Weights of a small GPT-style language model, trained from scratch on English Wikipedia: tied embeddings.
MLP neurons of a small language model. Each row is named by its layer, matrix (up: input weights; down: output weights) and neuron, and shows model dimensions 16-143. Each number is 500 + 40 x the weight over its row's rms, rounded and kept within 0 to 999. Numbers have three digits each.
Before each neuron's rows, "fires on" lists the tokens most often at its 100 highest values on Wikipedia text that the model never trained on. A number after a token or word is its count.

fires on: "," 22, " |" 19, " (" 18, ")" 11, ";" 9, "5" 5
L9.up727:508512420487471436456502459455500522420472526453463486448467459539518428508484488493492502543464564560512510495511476466463550471457457541450537469508502492539583537522540476486503527502558565503487556560536462491465520471450492525492561488440518519416519481546546540447463497545486515501499517523526486456478536521482447517457541486539449481500518477480571498422590540518474470481471
L9.down727:489511493466507480502470570478521513434446432541491458542536538552445498524502413476525542456568546600513523498434460478480507506505563500516495487466556453528486447455410440427488429495473523494488489530520551552541559552490556482479510437484430564504556482471482510517495455544489497457469496454525506402499520391561500512524559486470517470466574507512517454485487516512521552545503

fires on: "s" 30, "a" 9, "ly" 7, "e" 5, " lead" 5, " States" 5
L7.up392:538563391507578462488491517464532482469500486494480473432449513506542565439496510530515509533473455491507520431514445461486495487517536576501570469508512515494444458509456458452569548492496499502442427550508515490480548458536504492471425510560406415557511509462461505578565528475489404437537476459521470564563511465508472522491506523434504421561548528498508543470497536406487455492457
L7.down392:510450542486456525508586520570477546518553504461494513580554529495512450563480464506439536473534453558510426531535542551456464470536514451522458478551431436528451591470555523515443481590516504500495499498469410471503549430493523426503549483531527539531525436454490575354513503482547533475524523528511576452496515537503522465492437481514511590492485476502504509525512421525542569488552

fires on: ")" 35, " (" 22, " |" 4
L9.up20:480491535502491458512510472503523512488521523488490449433463531470511498510528504485501448469442561454509529412549529463446521494511529526557481481457570490489563454471503465457492482485536529502486518612511430537453491495460478525500583462436492458541449486505508506567526467490469491453507506527540559462473539570559508493503467459455454402543486551479586551506476461476502548447493
L9.down20:518519448466495506497469525480500441541468563510466499566539465537528490490490449538410519507516537589538472505500527514524494462488534546542480527457481496466527491521445509556534499540485497457526520504519502566469480443538507629507516524525499499503488473583513447461455525509497478480524489482519483434420519412525517530518497403471570536470469478513514563475500524520421443522534

fires on: " of" 25, "s" 17, " time" 7, " has" 5, " is" 4
L7.up430:518462559478492552606469581577500487439489545492524514479566506438526473542500462499479503447421490429549492449489523464468527512512527484477544486487501526470447526546410516551480512481522502496522527412474540500441491482470550445479499438435490511557470489456469506517422505524520522435385509461518497498477529483569446553586462490506440516582546552548533500449498497503566490415472
L7.down430:506485477518507521378487457466509548506449528511457473533485542483417584534575556602515434551518451550504505553522485464526461490420505436503473552549512462537456520482527519443507470432431578476486503478481537549474529506466450569559506549510477548460535465449580520481527494550448453523539454541514492506547460458443527516462523547463551503483430524413546475520554574499512452545453

fires on: "ing" 17, " of" 15, "on" 10, "y" 6, "ill" 5
L4.up786:450527407487437580486446462488505506489514547481515509521473578444471512544493458510532442534482515472537394469499472516496564484429414533508491584522450516541494457511514519476496529507548510549453505527493499468479534405435479497510504593496424449512495571436474594505498526518536472474469541531583473522480493415500539533525447502454471463545497536486484564526546543511524502433468
L4.down786:562470557463518463452537535496456490508495481500508525500505372496514462494406566464459547530552419540509560513490503577511471551542560508508495496481469449454484515487484522476513468508467537515521454581552506493522406551545475525501461414593503599533531440522515390463540488472479508477479515476405468460499519563516415468432506517549549560475488538500482425497484517555504445547534

fires on: "–" 37, " to" 8, " " 6, " December" 5, "6" 4, " and" 4
L11.up220:559443501483464513431499513481594552497543462492473535560568485468536443506459512545427495431527444524510553490534451506535529527552495515428480480441512578518461475476546441502466502537575513477399472463564463512487486506486512478479466590404480475532435485463488484509530429531486466543539567534498550483462553452517458485522511570506534448514490540510484485608491482484513492503585
L11.down220:527496485541519415497444520433468552522576526530489528456434490417486493511504521485514525489411525501503513575484487540499490508532517500563554461461539479450532526566553494546531528518527442534561521539453432526525510523485464508426510508420590545500470493514505501480565469466492530540481496565553472480479507507526602522437475444526497595483522460551458520427557504496486483467426

fires on: " which" 22, " " 21, " the" 11, " he" 11, " (" 6, "e" 5
L6.up299:428487532498511532528445506487475468496480457468422498514464450460563537525406489551490543496406463490588478505454478539509513480489481462520432535512481517566441519523488555478480518450491566466442511473518512607500458493523513523469494483473522509538528475489505507474493427442502525476507451525556443472467566471457485514540478595521564532514480577539471556542503536492487519545454
L6.down299:529518451528463440489537490492482484501492549512624487473492551536472440426496540466554486486547551490468520501504488496513437557456462555522561495481523476486476491489559468506485514485534490575583473524512504453424488524477525470505483546614433522505475520512498489489509554592450490528452566517505466518482423519490537453517486496508414474474496424435531428455515494518538493456547

fires on: "==" 33, "2" 10, "°" 8, "0" 7, "-" 6
L9.up475:462423505465570501541510426440495452587522510551546536633510476477564508504450472443534511536466503533483476501462487502552518504417399385491463539506541462441560407479440535522482545545451498470475534584620575434502493546494518472494497472457505488520489473514531545563484534460484540440489540545521545485440492455478497466601525518489513497531568501543515460510518437462512476455483
L9.down475:534542513575464495526421519512461591459503542490413462389538480491478477501595540568491480527471563476483492558523482426532508484506504526502516511553513537549515524503597515504473561463469509483496495461401461564480487465525488524547512465527507509480489499467507567446519462561482432473498552491490484485534531564533510488474529468516464496457486476395428479506501518568474487463559

fires on: " " 36, "4" 10, "2" 8, "7" 8, "3" 7, "5" 7
L8.up955:540500526499489523496467491498479508496500471434592519501431522451528406493482473528464455534451445482483509490549597460453511476491479525529539499445443471452576542525475458565564573480574490534479481469444524481484465465504504499441488524500513498589480470531534413497533519495474563511496472524511473480497536515523448507469493540521490566519511601463497474497508513532418461466558
L8.down955:557505494519523540506533445541500527446506483493529465483445531432503458503533484449507488521573474424542439480506492513544514582537488410521511537559483521540494589474500517518543489479508488489560511517480439507526464462582511570523478445532512521489494511488450551511460486520528525496522511530603505461569490526469548494468506563483452465480501486464542511425491463456494611368413

fires on: "," 62, " win" 6, " and" 4
L7.up320:501441435473418537539468525493506534459499535475577517465494455486496508446521506492448485527462497536510521440469560513541498531552620451512494458500597511488502526478503540532478539465494479524515552491512536452452540484394526460532490562431535530486478552526503516503520576446544406550610481501523519501471500516518485569493542469506547501484493480407504442546508533486497518454447
L7.down320:517474523415618457495488489477497528551544534430510466491521465471492498503507446469581485528568549460509396455513426511507530442514530507485459491461478495474544433558622429519512483493517453484512521561502469549480503498531508508536511485534504504535504439561505479450535508487489543491493488477444419457511530470537501433493459516512492487469467456534515543476479468550464489471566

fires on: " |" 57, ";" 29, "," 11
L7.up174:498525494514517473505490544514442522509556531474520522394484485469548524502494463433514519507456534473548482521536536590409523435486514503488526481535565486484546464521499532483515562512534474490495470533442477492517523471484566560469477425534527464519499484523502577501472431507488497555481441482502493420449513441532510535520513516502560541503506448533542422513468562484412497463472
L7.down174:465461483473450566530492423498536466511462548493517479484558479426561487503474445560524449471477475569520515563488509490543490435550502457578480460530533533423556476479469549518502480482495466466484504478416462578500467511515475501489558553489451528448540541415477452548466487502495533467464490488490469500425507483559475549535458485483547443492619552491533464520526563459515524537527

fires on: " |" 43, " " 7, " and" 7, "ly" 6, "." 4
L8.up786:468494509454454582522528549490490521482497522553461459446469562489492489451476491532502486492542559432548496478575541473567522515519493557514526494539547514453503494500424455499421437423502458480534535534472452453489436476588469510467550462538514434518483558538507530440532499506460415551470544474502530471483550489517442575413490530382465513465526490552517469566496533513491484490573
L8.down786:499508537466425428504539526561496484498505553505486512523552482525480542505585499488483423508569453492533526480475540541542484466464437452494489480493454430507511464593496485476554521550496519549559472488547451637486519524431496516544496481370433531528459475455503399529519600492507595473507461515511510533532511513509547422610501448540525450544481552432486487463518469535509433472548

fires on: " they" 23, " who" 13, " to" 9, "s" 7, "," 6, " They" 5
L12.up975:445518493569438542585526525436486466533476530532448518502507513453599463512527471494520524445489491519505532512480488604460485557527487525431589496434528489486479464471489591474532540539535587500451486452448473467471528460514526577525531514564545479520506534556565460482477470561410437495505441488470483470487502568443504561499458532555494544536523540595408529459504509494501492546427
L12.down975:456511501534495597524478493468479498488557525458560473617538517490520497478510513595440529560452535535494520490512506471567473545525513549484440521504434493536469500461462591429494448521535501494433515498430470475505412496539470492469518462508483473454481442502528429466500519582578460473504547522519492539467476485395522651501539562490491402474532492431480525471505510483526548536493

fires on: "\n" 22, " –" 12, "cies" 9, "," 9, " and" 7
L2.up354:492460443555467504475530481530436475496471574468564496503513461547413542515513536432559512509485501479508564486477552495525435510506443484517511501568477471551488519590487501438441489528444540494497568436458541560477514513419466490493436499469524485510507491492489553522502467567457436515580505498527453548456520478527488565515538492479555472485541431504558459556550453526472489507450
L2.down354:468466586499541489486520449536509548506567473548469476452467451475512490465502484528527479543571457524540461541493476536478516517568500564509416561473471490537444527431452527500543538484487491464583514526499377525541402447569460464494463538481482488423462524495489543542566524522499512532453475541412512433467595494492504524534466597538451561444552494477483508549543538444505526524531

fires on: " ==" 36, "==" 22, "===" 9, " career" 5
L9.up232:437499517534586558525555489466449523559451505531519459555528515492463479546578428515521493473473511551469510448399474577490507532492426453520445486490489497472430468551473473571486550455546552443500518538546428518444475529468530514440504397489461521461489491528510544448520516550518507550457555482510564481482477488436497460406508511479499468481496546490453459535475576431514538419425
L9.down232:488458456450519470489517514574534463462510500474472542486477452499551429466496513521500502532538486587559504507503524508519505471466579544487489526533470561515543512512517557486570472501468483488518407487474514470548513484498520512528513513522543437597508494551535457546509505461422466428540496478451574551514509616509474529611485478512499604542595541468499519494526478502490506564587

fires on: "–" 17, " votes" 11, "4" 9, " Score" 8, " " 7, "5" 6
L7.up45:473501481526427499464480523462573540538566574552537500560460526530529517488563504512551500492474481511437499504423490438542498566424522422546535419464493468503497503548463497498425534471514495506549531476532510450475526497498561526547449511537455535606499613541506540522497527501527456557532482489526575525447502479424505536446524449516472606496498540512525523475498488505502477517506
L7.down45:503452501494585477437482551524456531445446450594479476563536494506494504462493511508459491556547509511539437639558465517488454471553482508422478560430493447525484504574578519534515481501493418437514440475495466449471476476489558474392473511481522449473480482458501525457508490498467531532495517394508475471515547506501515447464516551516448441442540423501456477497479465449526509499506

fires on: "==" 41, "===" 22, ":" 13
L7.up498:528490507465564484463508478477551450498525514477493539553458507442489429518479474475539454525504496514456469505528553521428512465521457470502460481549546550456503553388464548486502518550442490431483477548570627526468431510545525516456494495591517511483582527484515495543482528457551511512590489571538512502488509491394502488514497476538539425532508486484457524494465485461480483542550
L7.down498:514478514515478472447518518449482487518538412506450474445463503490541563521517509532477490472508543568550467466509485513435530606485467488515459509553503523543532622558487441509536490489524493499454408457467520420546506475490533536405492500501561469515489461509524508490536530475492496563427502518476464507445552534462549426482438524531436515483458494435461446514484545548482545498489

fires on: " |" 55, " of" 17, ";" 16, " between" 4
L7.up321:527535542495436457431509428433548501511496534527409536475453490484574554462530429487583485504452471555596471508491499556430514480434465529527551473562521501515482541533530541459416523471477493531523575544467474482490553468416517594488477492513498474488569479544521521484492517508451441504501451472509454506463464494526496425508469532491462506488505559528562458512501478500473429459575
L7.down321:507479534552536497517535534565423497482495504524417468534573494527466508488496490524499545496492520474572508536449490482583476509515470435547511470447486472484535483439440509444491514445535478496584470514517514539520424506494504467465552475495542597493440472531445515496589471499480560509491514570537521470496508496482436557448523416499527504480564533414494511522543572471533574451495

fires on: " " 45, "2" 11, "3" 9, "." 6, " She" 5, "–" 4
L6.up782:477491457485428544502474525478488501528506483471498517641412544457437515456446456547476524495464381461515573544448431446515553475493511489477503501452505521516514512487531485607522549559527483502465507473543495478453581526490482387518506608507514450556541552526510473475511504533472486468547472450521550489519484464416520478526469572536517578467500528481519513460525490474482463475515
L6.down782:519523531539519488458482429484455467525472529506499450504597455410547500508504529457512515493495507467478454543514526487521502540535525450495499454482518448573532545567527484448517512397456483522522513463460435538487483437541483549507457425498520504497512447488515557524469455490496418447447530507486438453482495485559515465471455568503444494488581567486519528578557476583540559515466

fires on: " Le" 18, " H" 14, "H" 13, " He" 7
L12.up219:529456488501473457478531487546509439418469457612482601466486517510518503472535524516483517464486475524498385517486530508530500430533445558647496469493488562482574507448464481523446517469488484484457443441495561492588481497447460499506557527438499517531540521513498542510544540418482558514554519484439470463486444488500480466490504503505527493469463529443522477442510550494531519516426
L12.down219:478560550490478524524462512448480496551550546459526477496536480520512434561439496519420469467496519502508492507453471455552410536453471538486512524512559468475414513500445554513554457441533544494465520502485542453471443492546426509503533526527557510486521527485433484506471572472570446339480466491503543457524590494473452550551490560519505461468572510449525478541486461512548459494516

fires on: " building" 12, " which" 12, "ing" 9, " be" 6, " one" 6, "er" 5
L4.up715:462485504556534593501529478545475539445450528520427454458449523443554490540452482504453461558511510502479573499438503524586549527519403512495493460478504440466471505586554473534515436450498514484514444452476552500527545510482499464490531413436524494478451500526509575433515469440457525550502475534412535582505489506476518504480481591558563500467523550536443502541493482522508479579478
L4.down715:500612459461512486561529459468512474474562448497541544510495497590550495467487472538537515473494562494456489470525418414441518484507475508530490501481512473495557532572527541434478523485487481497457481460455402508491416421489461465419535523473479517536522508540433405506467481478590502420484488541507445464454510567516486579480498483494430515500517481518536540511470471501493496517497

fires on: " and" 26, "." 25, "\n" 20, ";" 5, "al" 4
L7.up357:437452508518499517618506492487456448525562496592531468543485512531482463521506505486527463455495470462532436532496479491506511453477501462508440464514563526485495520605458528469582544528506536512519460487471476440503499553489523505527406525549509519517498468533499434486494473451537485599530464535439509526534494495498458489475522516486498487507440533463510459515503495507567443516522
L7.down357:441518521445507527480468473553522488466470535520524529418520441560516507490563528490509515487503509486482466527462453490483502565467537444450535510497469477528526462463515437470449460520556487501523544499544599462554483538510491493471583547490462479546495524547488394560558495409535474479449520542486540523487527460530561483441540570545489501391555513511506503446502420495479531565480

fires on: "ing" 26, " of" 22, "al" 4
L6.up689:519520518572484613444464502483483506476518497452501536502505494578519522517479508492538494493477468429546497452597480360534478448553412469524462442499455526560532585508462565607539501485548496545514501517484450457514531466493464488476557604489481524531453502454481477518484524554517497474446561494571468488475488470539535475556533580529518514477501501506452541484470512424506447403497
L6.down689:547450463420498459517588578526545491554455579530519437436473499552509474542468537515477493525462556534532505575479493554453555545473522559516514539532542456475481491449472472413499542484468463542551477506533520559471488494496559498539492500466490527469497498454535526538565529405478499516530436512425564477427496543490499499527486448451439486520431532473521440487530485508451496515531

fires on: " than" 15, " production" 14, "fri" 7, " day" 6, " good" 5, "era" 4
L2.up571:534437589492537487496475557521521454507540563508516491544372518511462461457487550510460468401558453520495522544532483517550426491496475410556472474490533449443448433552493488455461446473508560492442533593547493539476433570557479455536497571505472478476516480575504543520505502496515476506483500440413521469467526438506442459495562563498497395488489458471533535477497488515477475483447
L2.down571:474577440520488530473521446496463557451448490492471491428654467512540521540480495495492505598470506498531485483443510506462568511518514584451537532529446580542541534434522518511520549551497473490566442441484504491543588409451551530442533456489542514521478506476500431462523562519483494503577465529573479504539485561481531571480505439504505586490506562539485486447532521498481530533587

fires on: "9" 25, "0" 18, "3" 8, "5" 8, "1" 7, "2" 5
L8.up382:526522515572484534523507540505483453535536472490497469489543507542530507517503470421485467472530483434484509426502492480521471502500535551490443562448499520455525532542524566521532451503509508484469447531447495544471517461421538512443543528494515484488525458520497466612501489465371490495463517462499565487532483533521511571493532530493466589452549483558496436448480500409479559436511
L8.down382:542540507474566532500520435479517528521525482469457524555503504469547535470553536487501526523492450474460473470459441520532543552525511545487508538533538430479511444454529504540475527435481498541536462452514493457545433451487542525509487546541481473475482487457436497367603534564566536515510424553505565524511483516575556534489489535568454504546482477501526486521485531544477483461515

fires on: "\n" 38, " " 8, "-" 7, "===" 5, " Team" 4, " for" 4
L12.up409:485516411514484426432496499515490525549502569486493527539530501536457505489543488407571479551546509457421516516466551454470483453563479470416491538434433545573515510433479513524417525485454510507444499510519522540545498580517418573514486532518556517537475524488501515531407554484520505479515477498551536487502506502449472499533465467527500446575461422485440431478443498429473526497516
L12.down409:520515519516558468511430524471466531457556538521450523512481511434574469446451503517502464507481497468505455438538427510576497508470535567434440495494464514503491465505468462547601589408562464575453507499592543480449508442492491490502518495530459512467516440487528423449469465520514501477457518499506536491443487494474551466431571531513461475460476508541548527466478473554552471480500

fires on: "'" 18, "C" 15, " (" 11, "cy" 5, "fi" 5
L6.up191:530551493439473418578500468485496485515463492577460526509459512455525466501473455553508423467479503496439503453526492521433527466449441460554476501521544488559461522489533490546486471491536511477440555505546399609515474555469499499514568512477468457526446541567486439469515477510528519490453512501603542488542476543517506534520540445463416495528522490518584518519488540523479478483524
L6.down191:484522489505499529465471533467438563533505472478515467509529521505488527505501494504540493540551517488496506489429524500517520527491521508487563491497516522472554568521420440467489547460493480515545470499473488441526550513472441534520484483540591496529494600468464479557539495468527495463504547529472494492457523522452453571563414513492548551523496634488480487507424535459398428506476

fires on: "\n" 52, " of" 8, " life" 5, " time" 4
L8.up791:533443523563533524502499455497524503438530480465482552523590497563503478582512479488484477447449481459551572538468447441588559459507611486504501469501487514479510498536437493528547457493512496549486539423440552481459438407437486462459503509552458505567493510497443523426496564541546478505537501483418465484492505497511451549516490533510506493558518544500555491473546567521454437449512
L8.down791:492567566542513509531470502468480529468548419396496473492450496429473506531526529425470436521520498534468482468502536475507507534579548524494533521511489561464433563492481548448533490558492427522478513580455503523514538513544446444547522502426481461518491444561547488559514490487554481463528429491495544535488542440438494388507493445444526523463522537530537470512519472509489456526483

fires on: "," 28, "s" 12, " years" 8, "–" 8, " to" 6
L9.up913:540539489468455504453530527494534509553523487497494536523472443473497472447517471538484457483453521543593496478510429489445487498599497489481560472418502518496502483527491430503518474499484512518513565571583473529434533611475465558485511520468484533518465435441480546514567565523502504594553478433539563567461465450469444517471559504484459534532515525439481457565560509452507480446436
L9.down913:479472424456490389473422496468423519430505447572497474531563553542454527466529494425406536529585511514461521507546542497494419427501429480527466500448568454497521422541519498507460533496584539514458466549526535470526555498499502537507531532497490510508511497521538498525467526566469560451537509545490461538589505502516574488466451520531478517497488504485538525476509496458483523566545

fires on: " to" 73, "," 5, " not" 5
L7.up390:475463461560499532563564541514547470491473504532540511567528451490574423527528428477464477434515495497525475536579524519538411511437484482440474544414500515458445487481428541527520548554501536492445498560445451511416492453442531496488526487443566486483534558504485479462540504553523533489459523518530490426502543573491485514510540525503487426524548510535436445474556512493469539532442
L7.down390:475561484518463478587482524461483496526519514531528517475487518517591519507547494531445541440486522535442568431465483591542446500501476489473501522496469495530467440462487572505468536459507553490493432556433503446461481519513545505501539512534522419490488509545548436459432502521499510481466563451556500470489488542427537581568459525520481504537550519591458518512472493560498444558547

fires on: " and" 26, "." 22, "cre" 8, ":" 7, " to" 6
L9.up928:527467550425488474524456579489561581520593508457493531492469553570524518429421496581537457439472575513478524467493498505553508549444507501455499477559461542471483470530492523489536486494522553559576497543486528421498437515457505463503409490546519470526535479429553474444524510473503484572508503454478558516492515424530472465487507559504521528590458505453442462478557484491533533484534
L9.down928:462555521581521501519484479457536457559499535499484454436466491490502500519598462485499447522563483451481466518556508516486466512511552490528479559448504495527521468498533528514501470498499456535485548472537522548472512508539574583536508505490531554424493478507538461553544482406482458436462469475520534533509516551470519437493542499483434539471528506474609573539478526515491474492456

fires on: " ==" 32, "\n" 17, " Dis" 6, " +" 5, " ===" 5, "==" 4
L6.up890:516492521463465557557515523430505532497536503555498459509378542499505519521522441557460485558471477539541574513420475575468468586476456520510532474526389516552458498509517496516504526518521551512507526509490509512576517469432525529517471451468513522484532511502472515454432522509540500562509490514506501465483545466506445515478491544486551461398496540455426432536545447498594508526529
L6.down890:538487491478527481460499463515493481462523462507443529554583507523566472478455449434583457441495463504490464494514535478529500449462553530550529555446558473482529435511500510508477492452551513509470504470479499476432485503547457442509510564559491541428457528546565448548584465564479540401472447446521478515539494465471503542489561524550482548514545475427507539472494536532467499457430

fires on: " |" 53, " " 21, ";" 6, "2" 6
L7.up888:499552518466454479452495492470466593437498537480440498478513481474476467540493518537500479454478572518540492467538490527438505489579512536588542410555567512433530503462489469463492489430534453512518520521463517500571536555501424563472487433502521503576504532491560556462455464520498530495561468457477462505478478472495497541453567480508471490468434474539561513501589517506508511558556
L7.down888:423453500527496462542439480530468496485524535518616490526476528578470522505488471462512524445470526560512526535496499480524443494521485488510472492460439531494446500527501560522483505554423456404462539535492449509563503487485579511521481522531604559549557495513485511521470492560461545499492529483518512480460524515578483463450501403550506479515612526483464464506519521530490569543504

fires on: "," 30, ")" 17, " F" 4
L8.up485:514539520541515475498456494479493482556455496520519476509464492528614524516502444453575467525461550534490490442482479505538484469500529507495540448478502475501562532464507525435594509462459463562501448474418503430509552490538469484481516531459509468495466480563524483519509544551487555526520425451511514506511533571539413502447498497498558447423512451489513526549511509468522520538519
L8.down485:513489457533484459514457538507523472484526503486535525490534565474446423454495473509498548453598489480491521482470501468533550568500543498580427496456538487473497427535460498513464474541558496418532570548480511443560505443466483504407527505490564458522530563511462515517453531462441415534413536491504487457502493521547507521537495426497438509457500575508485558482505543527491577545443

fires on: "\n" 52, " ==" 11, "==" 5
L2.up749:446535539494540509505488497492581451550456492529561472556502515469439493564504493540449437536514551536457554537531482484466453454478458450493473486411444485498482494547524510497483486498519507482496514538490458583473484515502466530512462496522500547528569510566460517473442458521539450568478554527507483466455534465502441524458523385444513526503512542476547511503496432463500400459522
L2.down749:440445447491560551474547528467521507535489511434490490492503499526484542456474529519493466478488484461489490530468530449540496420574509548488405475513481524524497579511512522548472585424525536486473506447503503478435506558470524495533461542547499422538486468562478494466599500482520469406535519561467497483503512574520502531527549469506545509486484505512464557541511520447461481505460

fires on: " of" 19, "y" 15, "ous" 12, "ot" 4, "al" 4, " many" 4
L6.up854:418512484566507570472539471479476494466605555483474516489494486539509541386542570495373539482464489483571534512493481489468473540542459465465488466556540522449481568446509544446539430508453563483489496549510474482554506424476564515463537529581447479456483433429523541457495512513507496459505499498531444451511502455540510477500527563486473440508495449490501453477511510477488481405491
L6.down854:528493498546512551461447528542502550412478545451545600467448518461517488526515451524556473553484489460466551463458515478484513553453481454478510483487439511436459485495506521481483517499525519499492535501505545468537633516464506552503482474461559495549524521561500486552563488430511496514442449522460503529486507523536446494513549467466576541512537523547461402491468443573521513549560

fires on: " " 35, "1" 14, "3" 9, " |" 9, "0" 8, "6" 7
L6.up703:478479518508490512484477493487437533480531542536473463446515515548461532542468468497512483470438454543626449610472523568451430485422501432544558402537451499479559460458560450468430518436486492519561475513563515498567479542534514490466459515564521466500500471486472508515499530477505568451524462512441533524445517510548484573543540470514537535488481525483526590500507464534568526555514
L6.down703:575577436522494471581437536438550466486503471428547447470475480504575526468534530519476476501468505452488422447510476499453503535545506536485469451522550553479576514475527577490542528541494488466425519535471435468488483528522495467493447461445511521487502491484550490534502477504478483466482471515529502449572509474556563514500484467575562465527510425564479475518504573490474505506490

fires on: "," 82, "re" 4
L6.up143:479497472431491515487474501509504544538475520414488486491582500542554543470457557476535525487531493477531531518493469427607453535515544517487516480503543517423547488494524538494594514513515538556480516491459497479477532523465471471509478472470524527492437425574445519428531489579490470510535449414468537497510447525530512447449510544452476490475518445504555482500521496564594518499508
L6.down143:585515485446476530515495410505484412505528531413466507470505510525525447407467530506550524512444456506488570482459517489566509578428535487594449504583533570477478471502506504465437467510518478508489493497524514494471523537499516521444565484510534509568530456533450434513507530552431455498489490511466454497531471511490439531428466504542421528459583541462526467509519511555485506502421

fires on: "ed" 17, " took" 11, " as" 10, "ing" 9, " be" 5
L6.up727:530434498514532545441450547483491530531516590466477470533504517398487490501519477437489529542503470549513541606435494536565513540491482464457568468520499460546513518500434469522487406497451535540543441476539565464469528454475531520514512497479487575523462477530519483553529521461466531546542443501496512445510525584531513502544536534550518507542536595492458488467556507553487506457550
L6.down727:528510504520514498543469551521465501462473558536542454550484526511469473537572521521507548506507486456491490423482425469483490507484444443597523576479469488530449504517551550480500616508485441476504473534540442563509522470501487479494519468448556513504546536463528505444512522470502480428472532464586568616551464502403492571497484480533471546464474535434511501576517521507566557437501

fires on: "s" 23, " and" 12, " of" 11, "th" 7, " in" 5, "y" 4
L8.up982:512446510534446512464455537427521501537493470470570476425446452438439498515496572473546429498484462458509504480474432530550477522552457558393434508510580506512556560506549445471546458485506434459497566456568504432485478478420464450537474460475487491542476464558483500519551570514496369464532536487480469504487500439557496547524530457539501513475552506465429569500506549448480593570483
L8.down982:489429502527472530575483523507513435514484507462496492484414530500489501559536510511495488522542485458557538484528545457482519533578507523518476549491462556502586466519468484463454496461500515483440535406435464535478520500520492506505449470460523535468501552493440487465492490518463533558490539494462387466489432476473494459479514436474531549513478479491430508515479477572487469551445

fires on: "6" 18, " " 16, "4" 13, "9" 9, "8" 9, "5" 8
L12.up788:555534473465444492481500508529484519477571420503491526455541496503539443530555478449438567453407479489494541476457493447507486521483483513435507524472515536414503501470543475532487469528540514562486495476540480471508485516493598430454416565491510514457471539526552495502526516546481524473493538489533522491543469476608413474524447466448507530448491498490493480549594484537538486482493
L12.down788:535541432517559531455483472495444500484455533490459461514536595473403542450483453466469469512555484428469519521525550504513428482480487513485494499566535569460563511512477448531530453520542466553555546504451472553488510469451493508496529498500524462491492534482466549450469547558528516481496540571511488498537521481495572547486507551572421454564570396478530438483464514479463488555540

fires on: "," 50, "\n" 18, " =" 11, " (" 8, "\"" 4
L6.up939:505511538489512573393493487521464533439500535483476519507482471510611508506485521498573485457482558511511457492471446434530500482542471484460550476474453491501545523507499511540532535471489514468513501501479560486448554483593391472475514429460519551481458416571458485460517464482462558532515391550492409513470570451509484539515500520510484495447491479522527493494502469557507526519515
L6.down939:475498518547548513495551525522570511500478495545505533513487516508508468510490482486495475523469467551370582545459557491515580508450531482420491454497464555484516544450413543447503542448420482528522467447457497491475508526539537518467468508512444425524471364569517495567506541429528518517556532426424595573483490480516485531542507495558516531513454516522442496535562532539553499484570

fires on: "s" 23, "ing" 17, "e" 9, "d" 6, "us" 5, "n" 5
L7.up884:558448494499470462546613470435526536507569537444474456444492585524562544492499551512420518505428469533561445496573493495511500539502450496475483467445504485483434549561422467490534531557501528522467475534477532520508546500470450471511438541422432519562457584472486508510506515462491477433554551526512447456525525479583476452524536550475538510609489495527582526456542515486529429480511
L7.down884:508550477460572505530372483557573477476433494562535554506504451424434502502455559447525475453571524491469498471459506465496484426506544493505503471540482504537499479518566523456478499508411471502525539463477530492509548482500559533490595454498540471398488412512495544456511539568437481538453446517497528524542453491463511492474518537484483503471492524509434526540537478536580532466449

fires on: "1" 19, "," 17, "0" 11, "-" 7, "2" 6, "com" 5
L8.up159:533501518476418434522525496462552489504513457514505432502500427543550442465569494508569445504442510475419485515538547511505498560479494450490471552449507486525482526520439530535526504540496488497510515495412524485402527483413517464476495489425490559506504540559440465550501493499416554500498467553489444512545517417571518478491517408497470565544530452498469412417470536456560571489450
L8.down159:482482492495468469520449541435460529516526498540498490573557573480517508549480515496467498460553534460487549495527513528454562523558492462475570487468492411532509505438453408529534478509526457479446479556555467487528501482448508525545546518551505429495539479390505496475500525479485380511416559488546472420517487555536477569517442468509479532467489513508545479492489474599494479488530

fires on: " (" 20, " of" 17, " several" 10, " many" 6
L9.up245:507520479554482506446564496488534529418569495532436503486479545529505524427495562532498507528504546515459527455495594467481501521470471407528468506560496550442462547469466480524490535463468535499560481507533482531476511521505491495496540533467528570380447519529545540453542482429538491446526522501525458487475556553520474470588473462446435490511457446529542519526454445552430470442508
L9.down245:510418579501418491516484511460551421549502483464474466476457486490515454490547464556473491444520474507511523492489419445466465546422489512495560514472452508579493487576395523427495437493509468511486563471495502451589554449513443534567507523533494504576497465508520505532566460545507539446449480491480561514556455486504439546501549553542518540514421484493460430494508519507496548492491